config.yaml
positions: "rope"
beta2: 0.99
weight_decay: 0.056
warmup_steps: 303
doc_mask: true
train_tokens: 255100000
steps: 7786
MLP neurons of a small language model. Each row is named by its layer, matrix (gate and up: input weights) and neuron, and shows model dimensions 0-95. Each number is 200 + 20 x the weight over its row's rms, rounded and kept within 0 to 999. A neuron's up and down rows have the sign that makes its largest values positive.
After each neuron's rows, "fires on" lists the tokens most often at its 100 highest values on Wikipedia text that the model never trained on.

L7.gate85,216,206,206,208,182,204,190,216,196,207,162,182,204,205,201,192,195,207,193,191,235,219,217,188,190,228,173,171,213,185,175,242,243,173,222,192,201,232,169,187,199,233,227,226,209,203,215,182,225,169,178,185,227,234,210,172,177,188,188,201,213,200,183,229,207,217,224,198,190,213,198,199,213,194,263,206,177,225,210,169,183,189,209,197,166,204,220,218,229,219,206,189,171,183,206,183
L7.up85,188,193,184,184,193,175,170,197,179,211,199,188,183,186,182,182,188,182,234,167,228,201,184,179,214,228,191,172,229,182,213,210,178,183,194,183,198,206,197,195,201,245,198,186,184,204,198,177,236,172,209,219,185,198,214,197,183,199,170,199,223,153,179,200,191,195,206,228,248,166,210,244,214,186,230,199,216,183,189,178,222,185,219,205,195,179,199,202,206,202,198,220,155,179,187,245
fires on: " Com", "rit", "T", ":", "om"

L3.gate0,262,157,212,207,212,199,194,173,196,192,203,188,230,183,259,217,224,248,213,201,198,195,174,194,169,182,220,201,211,200,188,232,226,229,182,189,189,182,186,181,161,212,233,198,173,174,237,190,183,168,231,165,182,170,218,199,184,152,212,184,201,178,162,216,193,225,190,174,225,225,216,222,192,211,206,198,194,198,183,182,175,204,176,196,197,182,199,170,188,222,181,212,214,192,212,174
L3.up0,227,202,191,200,193,191,205,199,180,203,206,214,223,213,220,179,208,258,179,200,172,203,175,214,197,194,227,218,203,197,202,177,218,167,184,209,221,212,198,160,191,160,195,227,205,190,175,214,180,193,222,206,172,216,189,224,165,214,220,166,196,229,172,215,218,234,203,215,185,210,182,196,203,198,191,206,219,219,218,219,230,212,177,196,245,212,216,187,188,188,192,187,226,185,204,182
fires on: "p", "ain", "on", "id", "ph"

L7.gate279,195,192,173,207,224,175,204,185,201,209,207,178,219,212,234,192,207,217,218,193,195,216,198,213,220,208,180,182,192,181,182,197,214,209,216,208,192,213,208,207,180,198,243,192,186,229,185,166,180,176,180,173,196,215,187,187,187,219,184,240,197,205,209,202,148,190,211,177,187,233,196,187,195,189,219,200,178,184,163,207,193,212,172,189,197,214,186,229,195,194,202,184,220,196,217,235
L7.up279,195,182,185,239,163,215,199,241,187,200,193,217,214,172,236,184,169,182,182,228,190,188,210,193,204,213,197,235,215,164,195,226,185,226,204,201,154,220,189,217,172,218,184,196,213,227,173,202,221,176,178,187,181,226,210,217,193,184,188,240,196,208,202,238,183,230,197,192,188,211,161,180,199,227,197,195,205,188,178,240,224,224,197,201,214,189,220,202,178,197,229,216,184,204,202,200
fires on: " r", "f", "ep", "il", "pr", "p"

L3.gate353,225,194,184,167,203,235,222,222,172,209,183,215,196,233,197,203,191,207,220,197,207,167,213,178,216,219,187,192,213,212,205,201,206,220,173,231,194,207,170,217,197,192,181,186,227,195,213,207,174,212,201,183,211,242,171,191,156,151,218,200,192,236,195,200,183,189,222,209,168,207,245,192,229,196,212,200,260,207,206,215,204,186,215,219,228,237,200,204,191,177,187,187,204,206,213,182
L3.up353,188,188,174,212,236,207,182,200,207,235,181,222,209,212,194,233,210,204,225,177,196,210,171,181,188,224,200,219,172,224,210,204,220,200,211,190,174,192,211,187,237,190,200,217,215,199,183,192,178,192,225,212,219,157,235,175,208,203,193,168,188,190,214,206,223,200,185,192,205,203,206,197,182,201,164,198,188,188,201,195,188,167,187,193,207,202,183,182,183,202,214,157,204,179,196,186
fires on: "le", "as", "ap", "act", "at", "ing"

L3.gate301,203,184,196,190,176,178,195,213,197,178,179,190,216,206,188,225,180,225,216,204,209,200,175,226,170,175,198,163,215,170,176,218,232,235,201,222,191,208,195,180,225,208,200,214,151,172,200,204,189,204,204,197,224,193,196,230,203,222,207,181,184,199,220,191,197,187,233,197,186,215,192,241,214,169,224,186,238,198,163,220,197,203,164,170,213,210,221,219,223,198,186,202,161,197,207,195
L3.up301,188,205,209,209,220,209,174,248,219,193,192,201,220,160,145,184,179,213,160,202,183,248,172,231,229,210,233,190,208,199,197,211,222,194,216,184,195,201,205,219,204,211,209,187,195,190,223,200,188,246,187,232,208,190,181,219,176,182,216,179,224,178,240,195,209,185,244,192,210,204,219,223,189,217,188,186,212,203,196,215,191,188,187,182,197,230,204,194,169,211,230,190,178,198,187,196
fires on: "ro", "vel", "ur", "{", "ess", "ow"

L7.gate294,203,195,185,188,195,223,191,190,172,166,204,165,195,171,226,202,201,197,190,191,209,197,184,209,203,208,194,212,208,172,223,228,238,212,175,218,245,204,222,176,214,196,251,223,218,187,226,180,225,254,206,162,197,182,208,204,212,227,177,224,220,209,204,202,188,249,196,176,198,182,180,180,221,210,233,194,205,205,187,185,221,193,182,163,192,203,187,237,182,191,212,211,212,188,170,206
L7.up294,200,213,201,179,206,196,199,221,192,202,196,177,161,227,191,169,182,183,185,194,207,189,202,192,204,213,143,222,200,180,184,180,178,203,209,200,200,203,160,225,243,196,206,196,214,169,218,188,214,230,162,203,176,204,215,183,178,193,216,182,223,232,160,183,194,214,236,207,217,188,262,217,226,209,183,171,228,212,186,217,183,205,205,186,191,199,215,190,201,216,192,184,202,158,179,223
fires on: ",", "uc", ";", "4,", "ut", "oc"

L7.gate146,219,190,176,235,231,220,194,210,214,169,174,185,182,209,212,226,176,215,204,191,164,215,216,197,187,195,207,213,161,207,182,219,204,163,184,189,208,210,173,187,196,200,202,175,201,212,234,220,183,200,200,208,166,210,211,219,211,221,184,207,198,208,218,226,203,220,210,195,208,204,198,185,197,221,233,217,216,169,204,198,202,225,180,190,178,194,176,170,207,173,200,234,149,211,200,205
L7.up146,189,179,220,223,192,246,183,182,197,214,223,179,183,207,219,194,185,193,166,181,186,200,218,214,212,204,234,221,187,187,202,218,192,224,218,231,227,239,173,173,256,227,174,182,165,205,183,192,233,211,164,214,198,229,207,229,188,174,199,151,213,221,174,226,206,226,182,212,211,180,173,214,220,189,190,206,191,207,204,203,221,174,224,202,210,205,223,203,206,220,209,185,212,177,178,225
fires on: ",", "e,", "s,", "es,"

L5.gate98,230,187,188,201,177,173,234,185,177,211,210,159,191,193,197,225,209,220,202,189,180,155,205,144,168,189,219,210,168,174,178,175,218,206,188,205,191,208,185,206,154,178,168,172,218,230,222,196,205,194,218,217,244,182,177,203,233,230,195,178,215,209,194,192,194,181,215,177,201,212,173,204,173,211,218,153,218,226,224,185,212,214,218,184,216,176,230,211,180,217,237,222,164,199,185,202
L5.up98,196,176,188,199,208,205,207,201,168,221,199,186,252,205,225,203,232,226,212,227,210,224,196,186,189,209,194,203,206,216,207,185,208,203,224,190,176,215,162,210,207,208,216,211,211,209,224,191,191,190,173,207,184,202,209,232,211,204,151,199,161,169,225,222,168,170,219,236,212,188,225,186,204,192,153,206,184,214,243,187,199,210,178,202,196,201,245,234,225,205,180,241,204,220,193,182
fires on: "re", "ro", "ir", "ra", "er", "al"

L7.gate61,202,172,183,202,210,225,180,170,227,168,189,227,184,239,224,187,194,193,186,217,212,197,217,182,193,205,186,174,171,187,192,208,202,202,179,207,225,191,206,175,213,210,179,214,218,183,247,186,178,218,166,200,175,197,170,197,203,221,152,208,183,190,170,209,209,230,208,180,207,191,179,183,198,173,197,168,208,226,206,195,185,200,168,179,206,209,239,193,225,176,198,209,215,207,205,158
L7.up61,191,192,197,196,221,213,212,205,184,166,206,203,207,183,173,220,150,243,211,188,213,221,212,215,179,171,179,199,195,209,222,182,195,192,195,199,181,196,233,208,195,216,210,228,225,198,174,182,198,210,206,207,197,187,187,226,226,199,219,209,162,200,190,232,191,205,200,175,197,196,195,190,185,226,205,191,223,202,199,188,228,206,222,190,194,191,205,236,220,154,223,195,207,200,179,217
fires on: ",", "e,", "a,", "s,"

L5.gate190,211,196,209,186,209,164,220,181,206,222,192,182,190,204,212,197,170,194,185,172,189,197,178,170,183,201,220,177,212,210,209,234,234,187,194,179,192,220,212,153,178,228,195,188,174,219,242,197,180,189,169,207,209,186,199,250,229,186,184,183,211,235,206,186,234,187,240,209,200,241,202,187,187,190,226,213,202,179,188,223,201,196,169,201,215,211,204,196,218,201,157,217,226,232,218,170
L5.up190,169,201,229,202,194,197,179,208,213,174,231,177,218,196,191,162,157,220,200,207,195,238,181,209,198,178,203,185,221,191,195,222,232,223,169,184,205,230,198,215,188,204,212,226,200,204,194,172,217,168,168,183,187,177,205,207,212,190,171,160,159,203,213,218,220,223,193,199,203,191,173,194,212,219,211,218,186,213,218,230,173,176,176,194,182,206,229,178,213,187,189,202,182,184,203,240
fires on: "ro", "is", "te", "if", "ur", "iz"

L5.gate383,188,205,229,188,205,191,175,177,202,211,189,216,232,212,211,212,206,249,158,193,191,193,206,190,194,181,192,182,193,210,178,188,239,225,194,189,183,242,200,209,177,206,216,202,195,219,203,167,168,203,192,171,195,212,214,207,182,196,184,175,202,205,190,197,187,172,199,201,202,193,188,174,180,265,215,216,206,191,214,213,215,202,215,223,162,171,209,205,185,131,184,201,206,182,166,192
L5.up383,214,218,201,197,177,219,183,216,220,220,196,199,200,195,233,210,205,170,151,198,159,207,206,195,167,226,221,215,219,184,186,200,256,236,181,216,207,199,226,210,168,200,226,185,179,203,190,168,200,191,208,203,243,188,192,240,197,208,189,195,205,196,191,204,185,202,213,192,191,220,157,213,169,193,200,224,201,190,186,220,189,178,222,182,199,183,197,176,208,168,199,175,211,211,230,200
fires on: "it", "um", "ro", "r"

L5.gate237,211,185,204,229,197,179,213,170,208,182,206,202,227,183,220,193,215,202,205,184,200,178,209,202,219,193,193,189,156,179,207,210,204,213,211,182,219,180,201,197,210,203,201,207,209,197,239,189,174,171,200,225,184,198,183,170,196,216,198,212,252,190,224,196,152,165,209,199,165,183,186,138,235,210,175,215,189,215,218,160,231,241,221,204,217,157,255,216,207,205,202,196,164,170,207,186
L5.up237,200,180,176,177,209,223,257,201,246,217,197,196,193,223,197,196,183,195,203,202,244,151,168,161,180,213,228,214,186,207,178,200,211,193,214,216,194,165,213,229,215,169,227,197,203,201,213,185,206,222,200,200,211,216,206,187,230,215,191,175,202,233,214,186,207,205,211,176,178,186,196,174,203,217,181,217,211,217,181,189,214,205,203,200,227,224,206,201,206,212,227,170,212,173,204,194
fires on: "ir", "id", "w", "un", "t", "eng"

L3.gate142,244,202,226,210,221,196,223,218,187,208,201,202,211,219,178,177,229,214,153,170,222,172,210,227,175,218,211,169,176,149,207,206,209,175,244,192,208,196,217,224,180,257,214,200,214,205,197,198,199,182,166,194,194,193,229,181,215,178,203,238,186,189,197,208,196,208,162,193,226,206,222,193,223,230,199,221,203,250,203,206,226,201,176,180,202,193,182,205,232,221,177,185,193,177,174,196
L3.up142,259,182,205,228,184,228,227,213,182,185,208,184,229,204,172,228,206,181,196,172,168,233,216,179,194,194,228,228,196,178,218,198,213,197,235,210,232,186,226,197,179,197,219,204,220,191,166,183,217,162,214,207,183,178,203,194,223,206,183,227,152,167,203,174,206,210,159,224,183,208,160,233,201,201,177,220,187,199,200,211,218,182,188,196,208,183,184,213,212,210,239,187,210,195,172,217
fires on: "ar", "ter", "en", "ri", "re", "her"

L3.gate134,222,212,184,187,194,152,223,219,245,189,201,209,185,179,208,184,207,174,199,208,200,219,220,210,221,224,190,186,192,232,211,233,211,190,239,183,184,201,215,189,196,223,194,239,186,215,209,206,167,199,207,209,202,218,183,222,237,201,167,198,181,206,179,219,205,150,163,226,205,205,187,204,188,213,228,188,212,175,190,230,188,199,228,191,228,218,221,216,200,191,175,161,202,197,206,209
L3.up134,187,207,196,206,196,203,218,185,177,191,214,184,185,200,228,208,179,169,205,209,213,204,168,201,191,236,191,199,184,176,219,238,189,157,177,197,198,213,196,206,205,183,215,211,179,211,186,157,195,193,203,212,213,173,230,223,205,183,202,197,188,148,166,207,197,194,214,200,216,212,188,178,212,219,183,225,221,177,208,213,198,213,208,255,193,168,235,250,196,178,182,194,209,203,213,190
fires on: "e", "l", "ee", "ol", "el", "ans"

L7.gate71,207,194,209,176,196,192,184,178,215,168,210,196,194,177,225,205,213,196,222,203,224,211,178,207,209,210,173,197,168,202,195,228,202,156,187,210,229,187,186,193,219,171,210,201,158,191,210,180,208,231,187,154,193,213,196,232,182,200,153,209,205,225,212,202,199,206,222,179,218,165,193,157,224,219,195,218,201,182,181,192,205,171,176,157,174,189,221,193,185,206,229,214,206,181,175,162
L7.up71,217,214,209,214,218,206,184,232,175,183,193,208,243,170,204,204,233,212,186,227,195,191,145,201,189,251,180,208,163,164,211,179,170,176,205,253,198,183,180,197,200,172,251,210,162,189,178,191,203,188,179,196,174,175,180,214,218,204,205,201,245,189,217,196,190,220,190,175,180,202,214,203,147,199,225,214,204,190,173,180,212,217,202,181,216,222,218,223,195,202,228,157,185,178,168,175
fires on: " and", ",", "oc", "e,"

L7.gate137,251,198,223,203,193,217,192,190,216,172,201,186,198,230,238,192,197,181,180,212,185,193,228,186,236,203,216,214,172,202,141,221,228,188,202,140,222,223,182,233,180,210,191,185,213,202,213,179,214,209,166,183,162,204,199,228,174,237,183,197,218,175,177,207,205,219,200,181,183,221,197,200,202,254,200,222,193,179,185,209,176,219,212,170,163,173,217,226,191,190,189,208,171,220,166,238
L7.up137,218,223,203,187,212,226,185,230,188,182,225,193,222,200,175,226,193,228,210,198,205,241,183,215,218,228,241,179,238,231,191,183,234,229,189,213,179,208,202,192,211,196,181,198,173,170,212,157,224,210,213,233,217,205,207,213,218,191,200,152,217,226,166,223,176,208,225,180,188,192,185,217,227,210,198,212,194,210,241,220,221,182,205,204,197,193,229,180,201,174,214,199,196,211,197,194
fires on: " |", "5", "1", " \"", "8", "9"

L7.gate309,240,185,197,206,173,194,182,183,230,173,234,182,226,188,204,172,169,217,169,219,179,178,173,212,182,192,215,197,187,204,191,224,234,138,195,180,208,230,201,192,184,185,226,202,193,207,215,205,216,197,201,175,194,194,191,200,210,196,172,210,191,204,207,221,223,223,192,210,226,187,206,184,211,178,207,208,211,183,198,203,250,247,197,221,181,162,223,207,187,219,209,193,193,192,188,202
L7.up309,196,218,237,155,208,228,196,189,192,170,210,171,229,173,199,223,202,200,192,207,199,173,210,267,191,192,152,170,188,198,209,210,183,178,207,249,209,203,173,211,183,187,193,195,215,184,142,232,169,179,204,189,215,179,190,212,187,197,222,173,184,216,187,185,208,201,191,226,201,211,209,199,174,193,202,178,234,187,202,182,232,192,224,186,188,174,208,244,182,194,189,200,172,227,204,185
fires on: "it", "ot", "est", "an", " only"

L5.gate195,222,222,194,203,219,165,227,210,221,174,212,193,203,212,187,208,204,209,180,231,201,187,189,207,200,191,188,180,204,209,226,234,183,216,177,179,188,183,187,199,192,215,208,221,243,237,229,215,184,200,211,175,213,153,224,185,231,224,212,198,157,200,201,186,199,179,208,206,224,210,196,211,195,199,214,229,200,187,167,206,213,185,180,182,231,206,194,198,215,205,225,214,200,183,181,204
L5.up195,184,220,245,190,191,174,215,187,198,162,172,208,199,214,204,212,204,244,203,205,222,214,179,181,190,201,168,186,215,215,210,205,193,166,223,210,219,179,237,169,238,202,219,191,206,171,212,213,210,207,197,215,197,233,207,171,181,206,221,225,216,200,203,158,215,210,195,201,206,187,201,179,185,177,202,204,214,182,217,186,189,193,165,216,184,216,194,222,210,195,241,213,193,166,185,187
fires on: "m", "ust", "om", "ough", "al", "ard"

L5.gate138,223,172,201,143,197,194,204,199,180,217,208,234,175,206,171,201,201,201,197,172,234,194,200,194,161,214,172,176,227,173,192,205,192,184,203,169,230,201,203,159,225,230,197,199,178,230,222,169,218,215,194,178,212,192,201,192,188,173,187,193,188,185,199,209,194,208,180,204,183,178,184,194,204,193,176,242,216,212,217,209,240,205,211,237,176,158,192,195,190,175,212,203,178,183,185,214
L5.up138,228,218,169,193,190,169,210,202,202,197,213,193,188,219,190,217,199,226,211,183,244,191,230,175,188,200,183,202,177,200,219,208,193,210,216,179,204,178,184,199,196,225,208,193,207,236,199,189,191,181,216,244,211,178,180,187,219,184,225,219,186,195,172,180,195,243,183,192,166,210,153,243,218,174,212,207,209,211,225,234,236,219,204,197,231,199,205,223,198,206,205,189,193,225,186,238
fires on: "er", "ian", "her", "ist", "op", "ter"

L5.gate269,220,213,236,189,188,197,222,181,190,197,203,199,190,203,187,199,201,235,201,172,200,201,178,188,172,208,201,198,196,189,223,176,211,161,172,210,205,192,214,197,200,235,189,163,268,192,198,188,198,184,195,203,186,168,190,200,198,234,162,235,246,209,226,200,199,225,192,197,218,205,210,214,197,212,216,206,241,195,188,190,206,169,177,210,176,170,197,163,189,179,175,185,222,213,227,174
L5.up269,182,191,212,206,203,184,203,167,223,194,195,221,186,202,187,188,188,193,225,211,173,233,216,194,187,197,171,215,152,211,211,226,211,228,166,175,219,181,215,209,204,207,211,171,200,173,209,209,175,177,199,197,201,178,181,195,208,179,213,198,205,209,201,217,169,223,190,213,219,196,188,211,205,209,200,233,229,191,216,195,188,158,217,203,189,200,225,201,214,254,237,222,186,189,195,183
fires on: "est", "y", "es", "ision", "s", "ce"

L3.gate52,186,179,191,195,236,179,240,155,206,221,168,187,199,225,234,205,215,226,249,201,193,155,216,189,207,181,201,191,179,170,183,157,175,216,203,211,193,209,191,203,172,185,187,185,205,186,193,173,170,226,204,217,220,233,172,182,178,220,165,203,222,203,197,203,179,218,200,201,157,190,211,202,164,182,194,216,167,188,187,175,221,205,179,214,198,190,218,234,223,208,172,228,194,228,158,198
L3.up52,242,211,215,208,194,195,215,196,211,137,196,194,230,193,188,146,230,240,196,196,218,201,146,177,171,220,230,209,187,193,181,185,224,225,212,220,175,183,211,197,173,213,207,185,217,222,213,196,219,204,191,238,210,207,244,205,212,198,217,182,185,195,188,180,178,210,198,205,200,180,194,176,206,200,175,213,205,227,206,186,204,200,200,167,250,161,240,210,217,198,207,201,173,191,157,176
fires on: "ro", "e", "ort", "ic", "ast", "ir"

L7.gate127,201,209,208,228,186,171,233,200,248,240,165,193,198,216,208,210,208,193,231,200,190,186,186,177,207,169,199,198,199,210,187,202,196,225,185,171,219,225,196,210,205,223,200,199,132,195,212,167,200,214,199,201,167,207,196,177,184,221,235,199,183,215,188,247,219,202,192,182,172,206,194,241,215,181,212,182,231,199,201,200,193,210,213,179,210,220,203,206,195,183,234,204,213,207,207,210
L7.up127,182,169,215,228,239,199,191,187,220,255,174,150,208,184,183,176,227,186,203,223,210,222,233,166,188,211,178,210,193,188,200,184,214,202,182,201,206,218,199,253,193,207,216,211,210,197,225,187,177,234,204,151,185,210,190,205,208,233,173,207,203,186,194,199,224,189,208,183,201,214,207,224,178,207,166,188,167,220,199,172,195,197,204,178,220,195,228,213,224,211,217,208,195,244,188,200
fires on: "l", " l", "-", "o", "st", " p"

L7.gate11,183,142,202,228,215,195,188,192,234,186,209,211,226,198,223,236,152,206,182,198,172,179,215,173,161,213,184,197,168,150,188,223,187,182,197,185,200,184,184,200,180,186,213,203,195,207,202,215,160,196,189,188,185,209,198,192,203,206,206,194,175,223,156,238,202,194,224,173,189,197,207,182,200,202,202,224,211,200,192,191,198,198,181,195,186,208,215,199,196,210,162,193,209,167,223,167
L7.up11,181,210,215,242,205,222,174,154,244,230,226,222,210,214,176,199,180,181,196,198,196,190,194,202,185,180,193,176,179,178,197,200,185,196,216,200,211,237,188,190,193,212,233,218,168,191,205,201,205,200,202,214,158,248,209,188,204,180,227,210,190,163,188,243,221,233,211,168,210,189,211,206,204,161,184,199,188,184,202,209,227,206,225,180,171,205,210,205,198,195,210,182,225,191,208,185
fires on: " W", "'s", "w", "m", " L"

L7.gate37,189,216,225,193,181,211,224,236,190,190,196,197,213,222,181,212,207,189,239,249,205,203,212,239,195,205,206,184,201,211,195,200,214,175,184,177,191,205,233,212,205,242,232,219,226,207,220,217,199,201,212,188,187,215,221,192,142,203,193,207,183,161,168,190,189,195,191,201,205,249,218,199,219,205,213,185,184,185,181,242,208,208,214,173,197,247,222,210,193,199,202,188,205,230,174,196
L7.up37,202,210,179,207,211,192,231,224,216,209,221,202,202,195,201,213,177,204,234,195,209,182,236,193,139,195,189,205,221,227,180,195,161,200,169,210,197,235,183,191,233,189,187,194,203,232,191,207,230,233,225,212,201,247,193,224,179,201,221,188,215,184,212,168,230,187,177,179,194,212,219,193,186,181,186,232,196,201,189,232,214,212,195,188,215,256,213,218,204,205,237,218,180,216,185,218
fires on: " th", "il", "f", "ot", " l", "l"

L3.gate71,217,244,183,204,180,186,230,209,205,209,189,228,205,195,218,222,228,229,187,184,197,208,183,204,195,201,197,198,224,182,196,217,223,204,182,196,204,213,188,221,179,214,210,181,194,204,144,188,214,215,208,200,201,186,198,214,179,169,204,245,222,201,202,195,186,204,198,189,192,215,219,187,201,192,214,235,182,214,167,222,251,200,186,181,195,180,165,177,186,242,206,198,191,204,188,167
L3.up71,215,184,161,218,178,187,216,187,212,204,205,241,201,216,168,190,203,209,184,187,224,185,204,201,231,186,204,225,203,223,190,187,209,198,176,239,198,178,204,184,220,197,142,183,244,204,184,176,191,168,230,206,216,210,189,180,181,199,197,208,232,211,186,198,207,229,203,212,211,212,193,221,169,261,196,204,186,174,193,215,195,226,183,235,198,192,224,204,174,181,198,217,189,182,176,182
fires on: "ong", "f", "s", "ist", "id", "p"

L7.gate62,227,203,193,180,210,195,225,181,149,176,205,198,196,215,229,208,190,229,200,190,175,199,173,171,194,216,189,218,184,189,200,250,205,195,173,196,241,205,194,223,187,193,199,195,187,221,223,173,200,208,197,183,193,194,195,233,209,222,177,191,214,228,194,226,215,176,198,176,175,189,174,196,192,202,195,237,212,202,205,175,184,201,202,202,192,176,238,190,202,214,220,193,166,193,200,246
L7.up62,178,176,188,176,220,211,219,146,197,208,207,218,194,221,214,197,209,180,212,202,199,247,197,163,199,213,211,194,212,226,207,181,179,183,196,234,232,209,223,209,219,187,181,208,197,201,191,192,219,238,200,203,174,196,196,241,233,170,205,184,201,186,169,198,229,205,204,193,181,233,201,202,213,178,222,207,191,196,217,211,185,229,196,153,184,185,188,204,196,160,246,180,199,195,209,205
fires on: " |", "=="

L3.gate198,242,159,214,210,210,217,154,162,204,224,205,213,201,182,202,182,182,213,181,214,225,188,184,180,189,196,204,219,171,168,212,205,163,202,201,213,203,204,171,187,208,218,197,236,198,200,218,200,161,204,202,196,169,206,184,178,181,188,174,227,199,207,186,202,200,197,177,250,229,185,189,204,210,184,231,185,221,232,192,198,192,240,189,172,196,191,203,168,204,209,156,218,194,217,213,188
L3.up198,209,176,191,186,199,156,208,194,209,192,217,181,153,187,228,196,225,188,217,214,219,196,216,168,205,234,206,198,219,210,173,225,228,209,207,200,215,190,201,196,192,234,215,199,220,207,190,203,156,165,179,238,179,192,230,211,201,184,197,211,208,219,221,190,237,230,207,214,208,177,180,226,218,234,157,199,181,191,209,236,193,213,179,196,221,176,183,184,196,195,217,176,179,181,194,217
fires on: "c", "ell", "iss", "it", "amil"

L7.gate339,202,218,226,213,205,188,190,178,193,192,164,224,203,185,219,224,176,209,206,168,169,176,179,189,202,203,182,186,160,175,212,216,176,186,172,195,210,197,214,182,158,173,179,191,184,195,177,222,191,200,203,196,193,205,217,172,172,208,188,199,191,244,178,218,198,229,235,174,195,235,209,152,188,213,158,217,202,203,229,167,164,196,183,179,197,188,194,166,195,199,199,187,208,155,210,203
L7.up339,203,214,202,177,177,189,220,201,225,220,206,218,231,235,208,163,232,210,236,242,229,209,209,218,184,209,202,183,202,207,251,174,202,152,192,205,182,165,234,182,207,227,196,179,203,186,204,177,170,202,207,202,234,198,193,185,201,175,199,214,206,183,192,218,188,182,182,212,211,175,198,193,217,218,186,199,203,213,173,224,208,230,222,228,201,207,207,224,223,203,186,197,219,213,234,220
fires on: " W", " Y", "p", "w", "ew", "j"

L3.gate322,209,215,197,216,190,160,191,209,214,205,166,191,186,210,205,197,202,227,228,197,220,172,206,200,164,252,197,182,191,187,206,227,191,154,203,196,217,247,195,153,178,200,208,235,214,208,226,163,191,209,181,186,203,203,203,223,188,183,162,230,186,193,190,211,189,205,188,215,168,231,194,191,193,234,197,241,206,156,211,219,234,207,191,227,223,183,257,230,181,167,205,187,203,194,215,186
L3.up322,173,221,194,156,203,199,199,228,199,220,197,218,148,196,223,181,210,173,235,183,192,211,214,209,194,215,136,184,236,192,199,225,164,207,175,209,188,191,215,193,185,185,203,200,209,191,213,221,211,238,181,172,217,224,235,208,207,169,206,188,181,186,201,172,238,201,194,188,199,198,192,176,194,194,186,211,205,173,173,206,189,211,182,243,235,229,191,201,195,203,217,212,177,198,217,206
fires on: "ct", "l", "en", "il", "el", "and"

L3.gate360,229,221,187,216,222,216,209,147,155,196,204,178,213,194,209,214,179,210,167,183,181,170,167,190,238,200,234,199,186,210,189,219,200,183,220,185,206,208,167,234,207,209,202,243,239,200,201,190,180,239,190,186,183,203,182,224,190,222,196,191,209,192,183,195,191,189,191,227,210,160,221,175,249,195,208,210,244,185,198,215,196,187,220,177,222,186,186,190,214,168,181,164,196,209,193,174
L3.up360,206,216,166,196,186,173,201,196,175,216,211,178,185,216,229,202,204,210,186,164,201,206,211,174,200,223,189,197,214,239,226,215,187,144,185,186,204,172,207,211,220,220,215,207,191,206,205,186,217,206,209,181,178,225,209,182,229,193,217,163,220,205,210,234,239,238,176,195,213,191,228,200,211,210,193,209,204,187,204,215,214,218,198,205,225,196,220,181,238,227,220,161,194,227,153,207
fires on: "ad", "ell", "ic", "it"

L7.gate261,234,190,183,235,221,190,217,236,202,159,185,170,193,168,242,228,184,223,164,218,205,184,150,194,147,194,211,190,152,183,200,201,195,166,208,170,227,183,172,198,191,210,185,188,199,230,211,183,184,185,175,170,175,201,188,210,208,202,184,222,180,210,196,231,198,224,203,164,225,204,197,171,223,180,210,220,205,167,197,217,185,203,201,217,167,183,200,210,192,196,238,193,182,200,200,203
L7.up261,171,152,176,205,209,233,224,208,204,187,194,147,230,213,191,192,213,205,207,186,212,193,188,200,198,200,215,177,170,217,227,213,202,185,187,199,195,188,205,214,229,199,183,213,221,207,203,209,172,217,188,189,188,207,173,219,183,196,196,190,210,187,198,224,181,180,222,207,224,183,220,228,211,217,197,193,196,187,245,213,196,172,177,206,205,212,197,197,197,217,197,194,223,219,177,198
fires on: ",", " Th", "e,", "h"

L3.gate175,181,209,191,231,181,213,190,171,214,207,189,204,201,233,200,214,179,238,177,202,182,203,217,179,201,198,186,176,165,220,173,190,249,160,201,228,213,214,227,244,203,202,204,195,205,208,216,231,188,195,216,201,190,193,199,196,203,229,177,208,208,215,190,181,183,177,211,197,220,217,205,196,199,206,205,210,253,186,214,195,209,203,170,219,212,178,200,230,216,217,159,194,182,137,193,170
L3.up175,219,225,186,211,214,196,223,195,237,221,195,198,213,216,167,224,178,187,223,206,202,182,207,243,190,188,207,199,165,207,194,180,197,182,251,213,198,204,196,201,224,188,216,214,223,242,223,218,222,209,174,177,230,226,232,200,184,207,197,199,189,221,215,185,235,180,179,177,184,224,254,215,213,191,188,182,202,221,208,194,266,189,187,205,243,209,197,197,176,164,195,210,189,201,201,201
fires on: "w", "id", "at", "inn", "ro", "ep"